Weights of a small GPT-style language model, trained from scratch on English Wikipedia: 766M tokens.
MLP neurons of a small language model. Each row is named by its layer, matrix (up: input weights) and neuron, and shows model dimensions 0-255. Each number is 128 + 24 x the weight over its row's rms, rounded and kept within 0 to 255. Numbers have three digits each.
Before each neuron's rows, "fires in" lists the words (lower case) most often at its 100 highest values on Wikipedia text that the model never trained on. A number after a token or word is its count.

fires in: "due" 33, "because" 19, "cameo" 10, "based" 7, "iv" 4
L7.up988:080157123100114109127114084154119132126101171132128135134154123147113113153120131143145131108126116128112153102148141183166141106129137122108117184143144113094154117142125098105104128104093118114131092113142128165090151120132136143174111166148129143119105161111121192098114154133119143159113157123090159154138091114108140092115130130125071105153146152124178142110113137139168125091143137135135105188098156144094121138107105078125084134107089126124135130120118136157160119122115142129119078141083136106159151107113111121107163115149112076172143145150106067110100116205116100124161104124148104157110134129090095118117128132130124105131142117121166145130155143114106155126126124141144110180136155130139144128099152116177129158114129160151108127126125113111140118164164124

fires in: "5" 20, "2008" 13, "1" 7, "2" 6, "2005" 5
L2.up1282:125137091115125182086152097144117122149130118041146097180109111125099117123128109094179148142125104099119145145126132148157073095137123158104119112137085084150099110181127116148124095120143159129110128153123143104109123139154123096107154142148107113153093151147108113125156107134175111136127168143145098161158122123133111091135138088122116140163142157127140117141152169120098128109112117147139093122085172134114106100149132131097076098127151148154128124119113095084147136162049117154166135144127158114114114114117147095132167159105077146134150138134139117149139152140110148117119131088143121136161109085147105108110120159140151140124113147154127131084102128165105167095138127123114100092161123105149163121135135134138097148125137096114145121115145138142130125137144113

fires in: "2011" 26, "2015" 23, "2010" 14, "2009" 11
L2.up783:176123121149122099088109115176101145139146133119121152160098145131135144097129130128140072131147112134085132075152122122116152153106127144146148083140137134160110128122152146132149061175155166102141127156109165085121059116159140106130081178098118137109115159172127112171153103115160094132145140137136155167188111132156150090178156158112163112134169144103167143170136156159096114134096131112130121141141121110140100084094137134135116170138113110151120144118131122070136113144111117145127114136122192125143149101078108082097126082132129111071121122112103126129166142137123160109100118147123107128115165107136084155160102134128143123133131149151107112097102104167089131139126116154121129126147075107141166146124119126122138140170136154146089117148120095171123126120141090

fires in: "the" 19, "of" 14, "in" 14, "during" 9, "back" 5, "across" 5
L11.up1198:141147115139076178078061132171101094125090117122139109147089124149109119143152133127172142132123106124117121159125116160121073132118097125134138149096107127131108128128115110128100154091098080141134128098127146131151137148133128179065146146148120175120087157078107100123131109108149136105106180078120108145147148118155153101136140098107073111119136137137150086131131104117134152128103147130123138120123175106173117110129154093066138093173131124110132141119097106093153121102111129060133141088115113107120149118125110112142120141084146141119097116153086164102136119135145153163117126069122114096114146127137123125134102128134107132131115139180109149130127103109127146136117106159115143164119146116129148127118132136117153086103107130119156123118113136110127160095109127

fires in: "to" 26, "of" 18, "contracts" 6, "expressed" 5, "exhibit" 4, "despite" 4
L7.up683:127121140136130122183072143133152153114109135172100134113124101156151103114109128134100159107119161095134125086149164128132094157139125112128119088146150109140121146119137148128172111148078150152124183168122137108158128130128117114151115154126160129158163132119160128129149139108122142145118116107127181101119140141143125135147144138114144109121098140150064102139115109108119172113110157119094068118123130132165134110145155120160114134129096144112120104127125127099141113120118137080124130113104129150120087085078107155112140133082098116119124107136159124168129166096162140142079138102153151086162182132140130130141134126124120166105162138140168085101079108129160134157133142130126148130099145111108092152133117126159131111136154114149112087139121135199149127125112137

fires in: "public" 22, "military" 21, "police" 16, "jury" 8, "ministry" 8, "permanent" 5
L2.up1222:161169111080137130112119160118156129139159083168114136097182143120078111111113115124114084160084126135107097099091105155136143118116146094115120153146152117159146139170115138136110124122178138090101138141136087104168127094096106151166144114123128101125109126161086125105097152121136128158134163177119138122104118121145138141125120142130156163150139118172123122130115124113079115139137088095141143095146103127131106123172153120158148112125136099152129114163090143131124108150066141110130111125145145158137142101125139094110152102168133144110138120124142104138132139127105117141131106115192123123167105107159127091124090123094102119141117114083078165109134145081151161136104106154138106155143128115133141139163121120178109149134116073141116117083129154143139153141095091

fires in: "or" 58, "time" 4, "any" 4
L7.up1036:123099142131150163139115085137110128162163136125146156140163142141095133141168151126134122169126161127145148120136129071117095068121158082128115169127079105128120100130127155097148125131117137121123124145121094126154101155138119128082138091122138111139107102123133099108132115087101120103109128104151105129131129095179113129101096135138098140152126122125123128154180162113100139125090086105166136170108106116152157104148129115088147144178126132142129119113118109122134157131190112125146114141131119141109168148131094102128139134089157139139168113166126113120158096120135153097126132174076128170080123111107117145112113103127162131160128126135155159106113177148096106121094136130119114126114111146119140073178170093080136141125133107126168105150163125143148156125099100

fires in: "army" 18, "government" 9, "defense" 7, "nhl" 6, "patriots" 6, "senate" 6
L2.up512:148098122101125167114131147113149128131122143189110100126140092147107163131127168116131133146127115139139117124133157118135158106109143101079092114145080158157122106165134093153142122097130113131138146121104113105133096080156161108163147145128106100103106080149111131166121118108101132131160157142139110142109150133168143170130160138138163162133139146151112109144117085155125153176116095118149131141133100129096151132131126103120127123143107119157138089186088114113112149156144134174112131129103163105115164107144129125120141143133126157092155125123186124088168126127123141108103132088174123172147105102113144126112139128096094088173127108093099142125117137168156149101123093144135112124085142103136176131117119117123111124077145125137099149127137143167107104102149115

fires in: "it" 18, "he" 15, "they" 8, "off" 4, "player" 4, "example" 4
L11.up1490:153119114139132131130118135136130134130159154126169117126082112076155139151175151105143127096114103188107098134134110108156116162097143128152138156128156158103149116159146174180130090111125124107101137131163171054115121135074125127084140139087067153118176103144134114122119146125161133161130102094132125134117141173120155145202121140117166114159122137160167133140126099104126140143073132129145134150146150159139160165124131127151122071149143121170118149140090067131116125137143133154100130095124089133130122118085102112090100105145147128134108159155113132106092144136152117130155154110142117134081159136136127119122118148109141100079120115104147098180123113066114117102117135099181153143148106137115117113131156188132132121119127131150106146107145142162144124148114141

fires in: "was" 23, "would" 8, "is" 8, "are" 7, "did" 7, "had" 7
L7.up1395:173117126137132135123115135103084103122113146122124086166143122118115114156126113150121106121164140146149115132116151120105114120128155119074161116134119131139154138169125111086146141111167097098168079159109123129115131129161142158129133165127155132164169093144096126105136102141085106132126145200145102143112126112125128168146157121096143156074083155104141121082118094106140133130112160111116138130159121123144112167147129122120102131139123100134094170120143094149091098131137104128119119142152118124145132147130100123144129117134133085120149113111121111130093176089091209147131150103120121110117121121123123115142087152129091121116085158164115080146148127176120134141090133072119136076178112135108149143163084145124075109106135092146116143125148157160107123136144109

fires in: "the" 32, "his" 16, "their" 14, "its" 10, "her" 9, "s" 4
L11.up1069:089159113122183178153137130162150149136118145167155115164141120143122114167086172123111144144136105116098145133132150127166118135153125130144123127118132101173173124111088122127107110152102129127093140152112138140144155140162142113120087114109109121160118143112148170152187128094115114133111119091148159152149095142107132136146123117117127074152154125102121133085113148118115076171131122107078135106162098151089157149143134143171091139106132117108138100112133135113164158133094117095140123103129147113142124156138164147115114124152131153099136159130109148114130143144140146143135155171104137141132139107152115108172085142144133125173087171123135122164140143117100198104131084143128104109101106132094105141104174130136111133107150138144130110109146101150089155136096135

fires in: "him" 24, "her" 12, "have" 7, "may" 6, "they" 6, "he" 6
L11.up1351:113148100134102116183123105180139151132098127165107159112176153108113104134110168110148132124130123116138067098147120075149096158144136150129136149137109095180127128121164146109147085164159099133125116138117135107107089115147119152161114156092128123164135106173130106125152129151140122146160106159099120140119171135111137157177121111152127089111138119110100183107162089133122138153146121136142166127126135141157144116152115109130105136096134105136107113175101158117160142124116117190117096128122110114139112086099145136110134124086153112093134134101142110111130154140151161093162149134167137148118166141087116115150104096111074168117130129109115113113133153144119121132144134145188131086101115143128114082128145162140177143145122097150145167133179106120157136162080143

fires in: "video" 16, "named" 15, "that" 15, "soon" 6, "renamed" 5
L11.up324:099112121114100144127138105088141120118212156147163137150089102119160128084127163121146104158150102132173126138112124123146108115128111128109126137119113161109134081155132103118097137168137102148136155190123141100196104136128111124130117119123121129129098131110104120093078134111096117088134131096173171156100094132142083131110121131145130125144113141110153125149096158144166132107159118108107127124140079146114138142135093155120128071085167156101106103171103101108105083139116124108093117134118139116171093142139158123130119128090115092098161108125091141094103123100141111110065130150133064172110099107127112156110114112133147140142156150107164114136072093132102120165112130141088082152092124107146118106117143157124082119103155119125111107116123091159140171103140121

fires in: "his" 24, "with" 16, "death" 13, "him" 10, "s" 9, "in" 5
L11.up1372:100145118105134097124143152129115148134149131129132129103110101164139143114105134086110101105128138157130112123148115121180128138156098128137094129137090124139120152168138134147131161054158132098125146108118095128166103099140107108143077110099114095126134110099128146111084163107134078085134146162164101127120142139127165118120118130115116101190095094133126074106141145121122185135138174149188087121115129150123145116113111133135097131081091128126121154095056126152091103158143123161116120108072109112153106151139122106134135120110131169184137111124106151154144150186139125134114139136100125120141150134141074108120108112076166108101144121110163096116133127085069141131081132111141132117145153059125152145161120120147133120162153163179126113149113125142156110133092203

fires in: "of" 37, "in" 13
L7.up1274:180143124129146116124150129102168100176082142151116096122143119129108129190093155121182143156113136141123177144137087126157082117143122136135157117103141105106109109110154151146126149128123155133118119103150100096120160131152144150113122154114149148117088122082121079131121118129131156136153130126157137143110156111149143123101130130169108127163125094175103122142152163154163106150140097180065186144141108106138138134123163108134118110125108127145180172129156072108112121137153120065102111105115108150094091138121121132113166135126121090090123137104175179125134124147134112137117163109096146137083148144163147133138114080116121130136146135145114140091104105131125164134098091095119135134168155128112120067110119139092133148135127102104136126116124143130117107144137105

fires in: "as" 56, "fewest" 8, "due" 7
L7.up1049:116138114093128108145136172102160069124132144134191131146090122132137126121092104130127105177152103111118162117162121124124161122165110161142117164145114139128082131127116160171145138124128135142116103133108162153100121144122095120163116126126145158103156158122106118143135116114136136107171103128116133144122098127121132105154185109105051119124129087131119094134133110093107097132074071180128141128121142127140130155119123161111108113141144107102145101058115110161111129174141108148166149157110162148112131117127122116093146087171151112176124179099132093109083096137101119144165093128156085088121133106149135141118123114114141064154146097132113134127156144119117121124115123138119123117186138131123131175095127128123124180159127113099115109155123126129120129126094159

fires in: "of" 29, "on" 26, "to" 14, "encapsulins" 5, "at" 5, "in" 5
L11.up1216:129125090132136142128154135141100137116095158147112122149117123145076108139097122124166103120096157100092111113138140167118118140159113117084159112145167158135133154139154170120117109162093114147111130116169121145091148160094158130134109116138128102130147129115131126116128134140146130127130143122125148127134148180078142141117110148128138127137137121118139096118151124143114136058090103113139100136116099118148167130152132111162125144123118106190148139137155116086138136169120134121165110134098096104115111105130140136124093131121163142125126181064120113117101127140131149117124099131118143128123167079179136113169122136178153127161152175154113134185128121087163124157082101158115133103071124147135130131127115104142166111169149153128123110121145111166094143131111122

fires in: "national" 20, "university" 16, "director" 13, "international" 7
L7.up991:127130119128110144139125152122099167177136101153137118098099122098121163147100139130118111149116104143119104138163176174135178124090165138116092136120129112112111077158116105133139117162131133148113170170160096103076136135133149127189176110129108150129097096108097129097144138128089143118154138097093145143143127100164123150139114122145102135111141127087144104157105068133124122119089151129146082104120152150091135147119093121123110124145169114129149083139107158160119133093147103130132147117119158094132156133112061157122112119133150097089100109159127110145118133153137142122125111134193073104142137125107145109118097153141135093128151131114122142170155123127109171093101099189153089131190157099131104106133099124086132094115123123152089134150123095121098155127107186

fires in: "for" 45, "with" 21, "she" 10, "to" 7, "they" 4, "he" 4
L7.up922:100172105118108119138094133155156169154119119106167104132118177166087131119105127105110130135139100137123140130103127122127117151101160138098123093148136166116155118133140181134118129160098136119121187106114151160156126115109090113172099112153124116138105139118136174128155151114165080113127098112109158079105130144119142134135125103099154154157117130100120201139135118120115107099086132112162111138139150117128137130134119160093086164102187100111123133134145144162144172120138087149153152100112146162119132149118126140133122115133127141129099159140145146119100109140128140109080092172155159135115091115139105101141122134131133172119145160097119121132096116127120156118163124128111129119122133102125118106166168131096138123147109131157149134181155113164119128089090137

fires in: "2009" 11, "2012" 9, "2015" 8, "2021" 8, "2004" 8, "2025" 7
L7.up1449:156135125119108142133120094122141129165134120141136109098078115131095110125129092119149106141131082081144114174161166137181119119138189175130179155111112144110164087143081143115151133114145151103117136139094154107138101130109092120109150167132133104130117140130131103134094120165128130125176146148137147106144130113114140142141138118152089099121093124118114099154145169096142117104104116168130107136135197145134174118111133174161116113101132132132094085131153133112095124161138126130098101173106100093088118122127131134155149125114166146158127124134137077153127158150088140077109109145101134158099120145130082113142145136085105138099121113126146128106121134082130142152100122149123128143137082127113121097096145098125135071167125151125119129085195129161169137135159115

fires in: "january" 35, "february" 22, "feb" 5, "2022" 5
L11.up140:152082166088137092128148099126111129166130148105123126112104081108104160118127125106103132153149147136134134122098099122130118136118132142121082099136109077113124149129151153143108143137101110131151083165178161085102145124076183120119124111125092120119133127141172122140114105169116130161112120139127121157155083139140097097127139119101141128135126149129165110108117113146117118097129089176129082149086136094080166071136129145109103159126152134132094151117140141173146116171124108139086138158115078160160187148111136094100066138130149129146149156123100113134138114159129113124157114185154133135085142131103141120150139110114145097094129095154154142139156119123136106117109148108092098131127117109101162101133136094152168127152122159106134137125178128118142132105124154

fires in: "a" 47, "she" 8, "whether" 5, "an" 4
L11.up949:135103150111096109154157127138141131120135100134125095132116157133160129139110157133099119157119085160137136072156118111132126126113175130089124117129133117151124123100080137114151123126139128159076145114136130135126155110146129160109073164148156147093113132101137080131096178096130128107102147098161152119143146153064164173138139126111128105093154144140135135140150127112105147131095126088141086150133113113114122147101135121110115156155163082156085104178117182170138144163118126172117137144122146133137117162131135099124137139168102105114119149085109111104153123135078151112127122141097160144101133156121089142114083116159094087147172132134139104210153089117128116177134107113121144132114130120086112110126146153128113119191079118163103176128099132161143106141123094

fires in: "of" 78, "to" 6, "died" 4
L7.up500:099144111166115150117096106146157173101112133136118157134095130113104138109131192145145146132127152122112124128128120153135076099156111146107111136090130156147111142132158146139144124113083122101092156149097147108158118127143139126097140189136100155104129147125138118143123114144130117149120121073131118139110115160141125136121083123120117074099077127099167121122127171140115155116124129094159109107131134154179143132151148097160123134112086103100138147156106177129139119132120145140133070123119145107188121121089084174151134130091134146105138108079151132134122120123135099071185180130138111141107142120140102076106083149120144151097130127173172153111090152122119131128092121155141166141180172163115139084123114086164150144101136120113126111175099132161115124119127080

fires in: "a" 29, "one" 12, "an" 7, "also" 6, "remained" 5
L11.up1132:143147151119123132146107154107136069119116097134145083130119155110121164128143136142095127169123126118172127125168127149172147131113141119152130166164155141212101160090114106094135146132123082126119167136169133106106134141136095124106157120138135134111113119097107089090106135172130181116203143127134136119154085148193133140104130126101151128109114138136137131093172138127103147143176161147130153177149087122094130140127154174119122136105166124110129182124090131113144172150123115111127121118142119134169128076126127115116175133126165159183158141098127108147113097108087179124111127164096112122134171105133111138088089161113166134137155125100100093149163129118094137140136161117134100129149145135126136127089115107156147112108094092153084119098126159119127148136124131

fires in: "the" 28, "of" 15, "his" 5, "former" 5
L11.up1430:147140190120102152084093156151134135117077142106149100126140104162143139089104130122171153182131113104086140125087088103124167097109168138169157139141105141183169095120150125118147125124109098131146145136095119117101109169140185092169145090111167163168097112133141149137133112102091130139150108146121147096147135110114098104156126117133133107120158101113125126145125127129106152113093181115078097130127087132118114107145150123138100140135111097109112121119140162102159084126096106116086148125137121087109142129087100155121119080150125135079146162099147080120157104150152087140148164141154147121148165139111116110110088124093121102157118114138117120116114136116164115164109102134184128113125166151102128117135154142119081127149154163127129120133096112134116117161126108

fires in: "of" 33, "s" 16, "first" 9, "the" 5, "important" 4
L7.up1212:143125137098125145129110143151125124138131134126140126146136145160156118152115151151115106147126109113139093102133120084103101134102168191142166159115139113102116142145159117110123149156126091122109120082121116154147155186124153139085091104095104141130132129135180160112155123109102098182119114093122142107135089069130125131159122121163145112110115141092141122107130097111116087133119122133154154121109167107176127111103123131116122143139149114124132137165106136075144118126139135116095139140132138129129155102159135125140157138145161083115142129137153100125146126116180138091113101124151109122109159092128145150099081148138131140101107145145180160147137118145145184128093151165117133104149115099119123108124117130165138123118087151135124153117122113130165142078076106

fires in: "a" 34, "what" 6, "one" 6, "some" 5, "same" 4, "various" 4
L11.up1176:141106153125099139110058150150138112120128070150152102142107125169143085153116075151114108128120103156153161113108135128136117112140149132116147121122109170120161133165102169158124125116134137112109179151151071142129139138138086158098127066114134135132157138122124128117150089115106146138124127113137140139116111108113132111148114114128157127108099137125146140100092107119111165109131139118147143069172121156134149110110152094082133103150103155132133114108123132143112084126134139178133114145118080152116089147113159137130081136122096154130175150086110156149145134123075153110145132087134142131093160148132129148146166101113134145096144146131145162129118137165123090138120116091148128170101135145107158120125185162118128132125083132123145109145098189131116111101126119

fires in: "described" 15, "review" 12, "description" 9, "species" 8, "compared" 5, "characterized" 4
L2.up161:147132120148126119075110121089154115118129135115147103149103122138088142104169150188165129124144130119166089116126097145150139112096144157126127145103139126118141121125110159111098106128161125110135146084152139136101157134171115109138146104136117140122102094153121084120140150136120147141150122125125151131143144150143144128091145130146127101180195174128107088156099101115158115141119114152095135096137131099131117163172102109121150132122079102105122122159159087105132130153087121139126109132117134141121114127137066093104110127110114120144124148123159128156212128128117101109096110137133133123111135144155143129115067123132195111117142106149115115162130170135134135126133108123098125105149122157130152116130121132107141126143112161119119102162159100111144104102110138

fires in: "00" 23, "40" 9, "night" 9, "pm" 6, "morning" 5
L2.up411:133108124141144114128122154104107124133150124145152123111140132170109199082131137138111106176119106146129099140137069167107155122157146105124137135092108141122139126134134135172137144130093138148133128144147153158161145208090168142099158128106143141145148099134111171133149172157130102093167159140140104143161124112148110110131141141113145116155139148140138129121105114116097081129138097137122148127130119105115145140118144145111123130122115107141119107146095109171138126107108131166165126104128153148104094152141128138116139121104143110137118173122129155115169142103108134086134088115142125070166140100088148096144086138153120140112141125141136131134130155131109177118146151146134114136133142099097179064143091109166119139185173113145119167182151101145079143127102176

fires in: "two" 29, "one" 21, "a" 17, "three" 10
L7.up383:155105107121088135126123110111109146111101120149123096088137114130127110164106134115129104153106145124139096112173120105068112130137145142120122137116109118120184122157122140137127167169152169166108160176142149137122106144115166074093137129145096146131130150148130103151122187162166139137128150089144114127104134139115113150115148116154126075123109118108152107121147170178096139108166121126161077161105094115110123097115174182117119140119142150114158160129135156125145132110093157115139132090099099106094122100136091131136147159122143163153141170114172137147139097135132132110151153149106090182113156112119103134133163192140141135130154134115125142140125142126150121130146142161112095151123104121113161132142129156108162111153087119117142172119123169145125125154126150

fires in: "25" 29, "23" 8, "21" 7, "13" 5, "1" 4
L2.up1258:147160155110095178085137163161164139177116154067120148186123153084124092139144162110120098115130106109135136168126147186151129137120140129134137135148105113133106148100129111125142123169129098180171137159121154150110193099167147114114156136133120135163141109163137114140155126132132113107123141108116136127108122163139091075138121112114121138179141149172094097136115101177074087127127110156148107129141144156164142174138116108111126125113086112091099131142151123108118160086153105116130101134134167114158125122182123162081139132132128092099156122109135176114155137088106144107164126163164125076178110120127109116103103172133099110084148130119077133137138117134128146151125117139115134139125162106138188097130138146133144138126148149145139092117089142117120174083100144

fires in: "he" 27, "to" 11, "they" 10, "it" 9, "she" 7
L11.up221:141188106155118146150099157153186120132143078167132085131141112097138169094169135116081097112163139117085101139145170131093125141132153164134145122106136125082118186122168125085101079056138111134101116124119112091097136132090136128120086109132112129106090096142104123106133110131147092110175117151137187105123140126113136127149158133119159152109137126133094138071147124146158148134140146097180158145122108098101120125136083155140133100087131127151108097135135105122103117109161115135104133147132119135130122110112107145141107110110123112141083141149173154177135159141127102137144096134142091121101143125151105155117131079120123111136130144139096122169118125098119141181117106151125162121185145085127089111147125108129108075147122125139123163108130141142127156122093110

fires in: "part" 35, "azerbaijani" 18, "azerbaijan" 9, "parts" 7, "version" 5
L2.up1347:113095104097084112120157120132148107123154106156132132099076128092105128127128152131140128102103134123137097160087116146110138113109123116120106118132109143126174115127140117097178139125122156102123117102136134126122108145146142101145089128126091124111122146136106098158171100152135095146092135140123137078118112098149118137084125146143110144142123154123112143143139170158152086145119103142130128106124153135166117153162110119145128106129187103078170152115151161110146131104110152141139104148159141105120139114122093147132084141122110157140144130113095163118104117104142158101117098116128122153146152105089108119119102172143118174093166121078149144113142112116137128168143118100078101083145164141105138178110124147149123112152164163152121134137115113122086101141117146

fires in: "a" 62, "two" 5
L11.up754:093141113135150092143109139145142125148135122126175117134128101166135176137126174140130119092124085162145164121141159130124112107144137123142106159098107091124115163124111142157175147138152154087129130136193103091117099131113118085101098099142118092141142103125175155110163106138122094137095100127147135135115110123143080129139131119173119154128172107162158127106108143172113129147107112106135092127137146171152131128101137162105138139126145063141182106087148101130158155119138121167178146116118112091174110132127137141154115117193100155130119184117184139092112135156115124137142141147091137157088107174123113097127096101122157133102108134164104123134079133115116120121091150084085138133147129096113141135112120157105117128157135174172096083114131128143167119117121090

fires in: "career" 15, "life" 13, "reception" 11, "history" 11, "reviews" 7
L7.up1327:140128138104170130154141174169152102098144166090166158105152162106144135085094127126136113137157140130110100152129130135143116121120135115128115118084144117082099103143157143106153119127102104128140123098123100180144110124143138090115091158113106139222109123105130126122143191127163092143114143134117193092108179115122182197160129144129153118149162098176125150124111101148155101114122135114110148123121135144141155154126110061135173129125114109125113137145178115151137099125085122134128120111122128125113121105113098127146121151122148125136098089124122152148138181137109159106117096100180130105121112116126174080132119153151141093125113142093141128161128102140117145138135127138108174161132138131115107106125114114115175094126106111127097117117125167145147106163119123

fires in: "house" 33, "albert" 5, "wyatt" 4, "claude" 4, "220" 4
L2.up1140:125123129114129168134095147128084180131114124131140102096137136107107155115144110122105119133157158100124155153117131088182102126158151086066098113122163130086124138152189098144127171085155098143151133092120112160102152088124110108122163163139128109117125140110093082151053110126092108127106151123109123116139126103169124135136122126104099148138139147147120095128125111120150116071135125156108133114123108133142072123150125142101141142144137114129111099112090081153117145147151081123113081109135150154101118063113129137127123113118131101169147133062117147130094133147129131122115152118123114104117135117121181111095128161182143108172161142139146089135119161150190105135139115144098117091098142125123106122116087110117176116123146098105174108129121170127155116126094101

fires in: "a" 20, "for" 19, "an" 8, "find" 6, "something" 4
L11.up408:133118163136128103093125147087116132144130140113124120173146116108116139173106121119094090183113134156142147158104105106112099140126137147126152092152114111131105107125097106120155183104163104092098136129061141133114158152112140158139139102142137150196096143151103097186095081086160132158106133107133102124134154134138117131101172134127113133106111128118157151093128115165090153101148142112112157106132120129140136107096113159100118100124121130151107136161136148111165132123137121141116106149109126130129125144136127109091178132117169117117145129085125132149138142131134090110148125142127133149143139113108103123151147152090072133162138168125102110135088149110131155144161101118089139141161140137142143101113113119157106083126069170160153153205117106150113104117123052

fires in: "for" 45, "to" 9, "against" 5, "with" 5, "improve" 4, "of" 4
L11.up580:148113107157152103120091126125139133120147125127142127136150184204070145098140128123076108131108173130122149160139122145127163105100087116137120107132140142121166131140128138128147123114150162130078105138136108160126146114169117106189141146117124127139079118118101128117138134090154092166130129119141116135109183120111121155134107134119105112090154110163113127131099128173111110106112134108128160108145140138139137130108130171150099106156177106137158120112079155110144173123134104137125100125095136149140134149113093150109126163175148176114089111079170114125106102129094139120153093152123080150086128159108106100115135105157120177139133131136112104157093133079109153129078148121119111175136114144096137088153109109122135144150147131159133112126157136148128098156080148

fires in: "0" 16, "5" 16, "7" 13, "1" 12, "9" 8, "8" 6
L2.up989:126094157121166134134139148145160179110135144119085123118092085140086178145091140095133133147100154088104141147158105135165103080149110136116110147143165118111128145132089128151095139137090135105079084165107120127161116116143124070076173139149135125130182088117127085122126158107097123152150158114159120162126105173090111082116153094126106140142143139101114121119099126115095149126114094126146140117126111131151081159126158132140128124136168134172119107113141098106152202149129169147151127133118140135098090087164132142127134153136092136101137149105162137107112146137135130110143106146173094069127113076150162121091122114131086134125120145112123115131121107110147179122132083151094092099128117138107151142087147127178139159147182151164118139124165117114098114087118105

fires in: "there" 30, "history" 15, "life" 10, "date" 5, "23" 4
L7.up527:138148113123143106123095072122112092174173156092145125150123112112119124110094082156133147125095153131135165111108145125106087148121129108134152124145131125094130101104141130089133144138117168126101093163143134092125110179151173143113123160137123125150120152106139098141172189161175189090109083111113113162136117113117095137129094159117064143112142088167100117080180179116156131097118118136110133122131111138132119088106124108096106107151118112163132100122183103153105120130110101142133106145106133114148132152145089131145115164135150136114125121107149145148149165105116152128106132137118135130092133111103119140131118141178126096127163141073113162127115121104099146123137081095161133160141142140099135120140079126144153162132121114154117124102102148145145122081138116

fires in: "25" 22, "18" 7, "15" 7, "21" 7, "19" 4, "20" 4
L7.up1240:129155190153147120099154117078132115119137159086104138144137158118131107154160129175161059119132128156124160076147142116103127137138136141156130126117116139115117132084122078099108153114083141152111109139159135096136147145134143100132120122139148117143117133128089143141157105109108104147166155168127144140123094124126131121139111117096182117145111122158176124134125141081127097126120117133144105111105134147135132175126112108146114135150126108105119149130115108105096140129158123127160148128100134101096139114130144113124117149113114116123149143123125141122158126157071157142153144100138115124152143100119098177178105176163161176126124122090168107114104101146097126107102107151154072095129165122142131166102159142154110165090115094140132125144114128152140146084102134

fires in: "former" 21, "previous" 13, "current" 12, "recent" 6, "future" 5, "original" 5
L2.up834:133109100116114138092137109082114152127155136139135113146141087179136127133149102109098134161119089144098131156119153122119141166128163130162152098127130142141110128090106110099127160095136102120123152120078147165092083109145129116129133145116099087151115156095166128130119118131128135122135116067085090150148127168129091153122121064097142078126147149154134103147137134134100115098071134151142109151092133124100113151145158127147142156149124149131128128150112098091180153135132112116185143114135111160098122102191156170115123143099110135145162136077096133140173192127121177126123110124122157125100137113156155161097063137108165126098116141124127144150161145079159133110123132158115116127114121162094116151181110133144142086114128138123134108131117113171117130153122137

fires in: "international" 29, "national" 23, "state" 10, "college" 8, "club" 4
L7.up460:138148103128137123134114131141120111141127102124140140115124155175099141088146132164161146093088181146119134169122138114124154143084165128153135110157134182107119091118138117146091136114130166179086130136117093171122128125098141122123156125136113120090134138124149122110125140184128183110145122137127107076123157180101165128124117160156129104113166110095118119150050136119126127079113162076157134130097143110158105137103127145151108128159111102116128137110130134123138177158202119148116104117141162116137132134124135131132093134077139164076162139106137132095152138133160136136161189102140112118120115125118130126116126144155129109126135147191129165186116126059117110120095135155119123147101134087115122143151067117133090090129122141144145157121118143151090112125103145

fires in: "as" 26, "for" 16, "had" 10, "of" 8, "be" 7, "was" 5
L7.up606:126106092119130119117077122090076149135124119091108112150129156149090123137081149136107115121113129125134136116154150108092118106129158114086119135163082164145161112168102130096149175140149161127128119144096108092123114149121080141099110097127115148171114133106064104113134111128137156118116124096103143107133146138113180107176169121135168184165151142121133102146115123157152134135088153133103097076169159123107131110121139143107155092137107144120106143123141125140160139157127094114179135130138120136118143152122158121130173108121130115121151160162094119172120093111106183120137109153118095126120162166137119089127125114082111129126098161108151104123135152095100177111110163143107158144122161127111166116164135175110076084140122113151157114119141150173153131105140131

fires in: "it" 46, "song" 6, "decides" 5, "proposes" 4, "her" 4, "they" 4
L11.up1231:118125109107152108157145099159146146099154123140178138166127109159096138105087126096113101116115106109107147066119129095149143105160173178137157097082100124140150138159151131101127064116097107162126129106129134092148124124110158069141104162124094146110115131117142089102071156123127132147146125107138143075114164171093177120120147169111144152119124139114130152083102144135107114133090146157132126143104104180132136136191097133139124127087145135147096126121118114117147083079108103153124142132131128144119098126116098150109119109105139163138156122097144121122116112126167114136107147136086121176146142122152125121136117094134145103096155153081127119101094169103101156129127132133134145156074108185137152133130165103121153120134176147118115142085070135106149120142075202

fires in: "azerbaijani" 18, "dorstenia" 14, "azerbaijan" 9, "barcelona" 7, "0" 7, "polytechnic" 5
L2.up1382:121117144118123086123100074157112112095086173127092146098110128168128130115169132117132129128098156128110156143124165123123110087130144121115164136139118133150115120106141114134135163105127147104149138158153135174092077135137138134164134159106047114110097130153089080112135099104119143105156142128087174136118115132098118125135121157105137119126139095121127150149144157142174115125141097097124146113109154129122102154163177063128153151160184135158143142118137134129146204121094147105152103144145130144169137125160151115104126102120136137159120146095110128110123126108118120131112126067157168124200167116094120143150149144150120089114172097136121171119141171158174141102113128131141119171119133154126168110102121145153172139106153123095161100129128093115148106111108127

fires in: "2015" 31, "2009" 22, "2011" 10, "2010" 10, "2012" 10, "2007" 5
L2.up1431:122141128140123162104112110167101139148106165143124112149093153156115128119157128104130112102122135089114144162154127122097135138169145164103115105106098149158108109163126109142088085151164124095125115162102141153134096154095106124146107152084140116122156173141137118116177092138108080134146125089101110112156129140156113092134110145156117100104108162124139109145144166121074135146087113161145131163127133134117154104149142178111117117124100159148142153091076102109135123162112095147125168147143139110130152085135149119168151144141116097103142115141149144165151110151146137129082122162122155133162138096146094127157167102100129143175096120078069188107110172136114164107102081141149145115141073091157151108121113112103136143172102099127139152085175125168092114154112120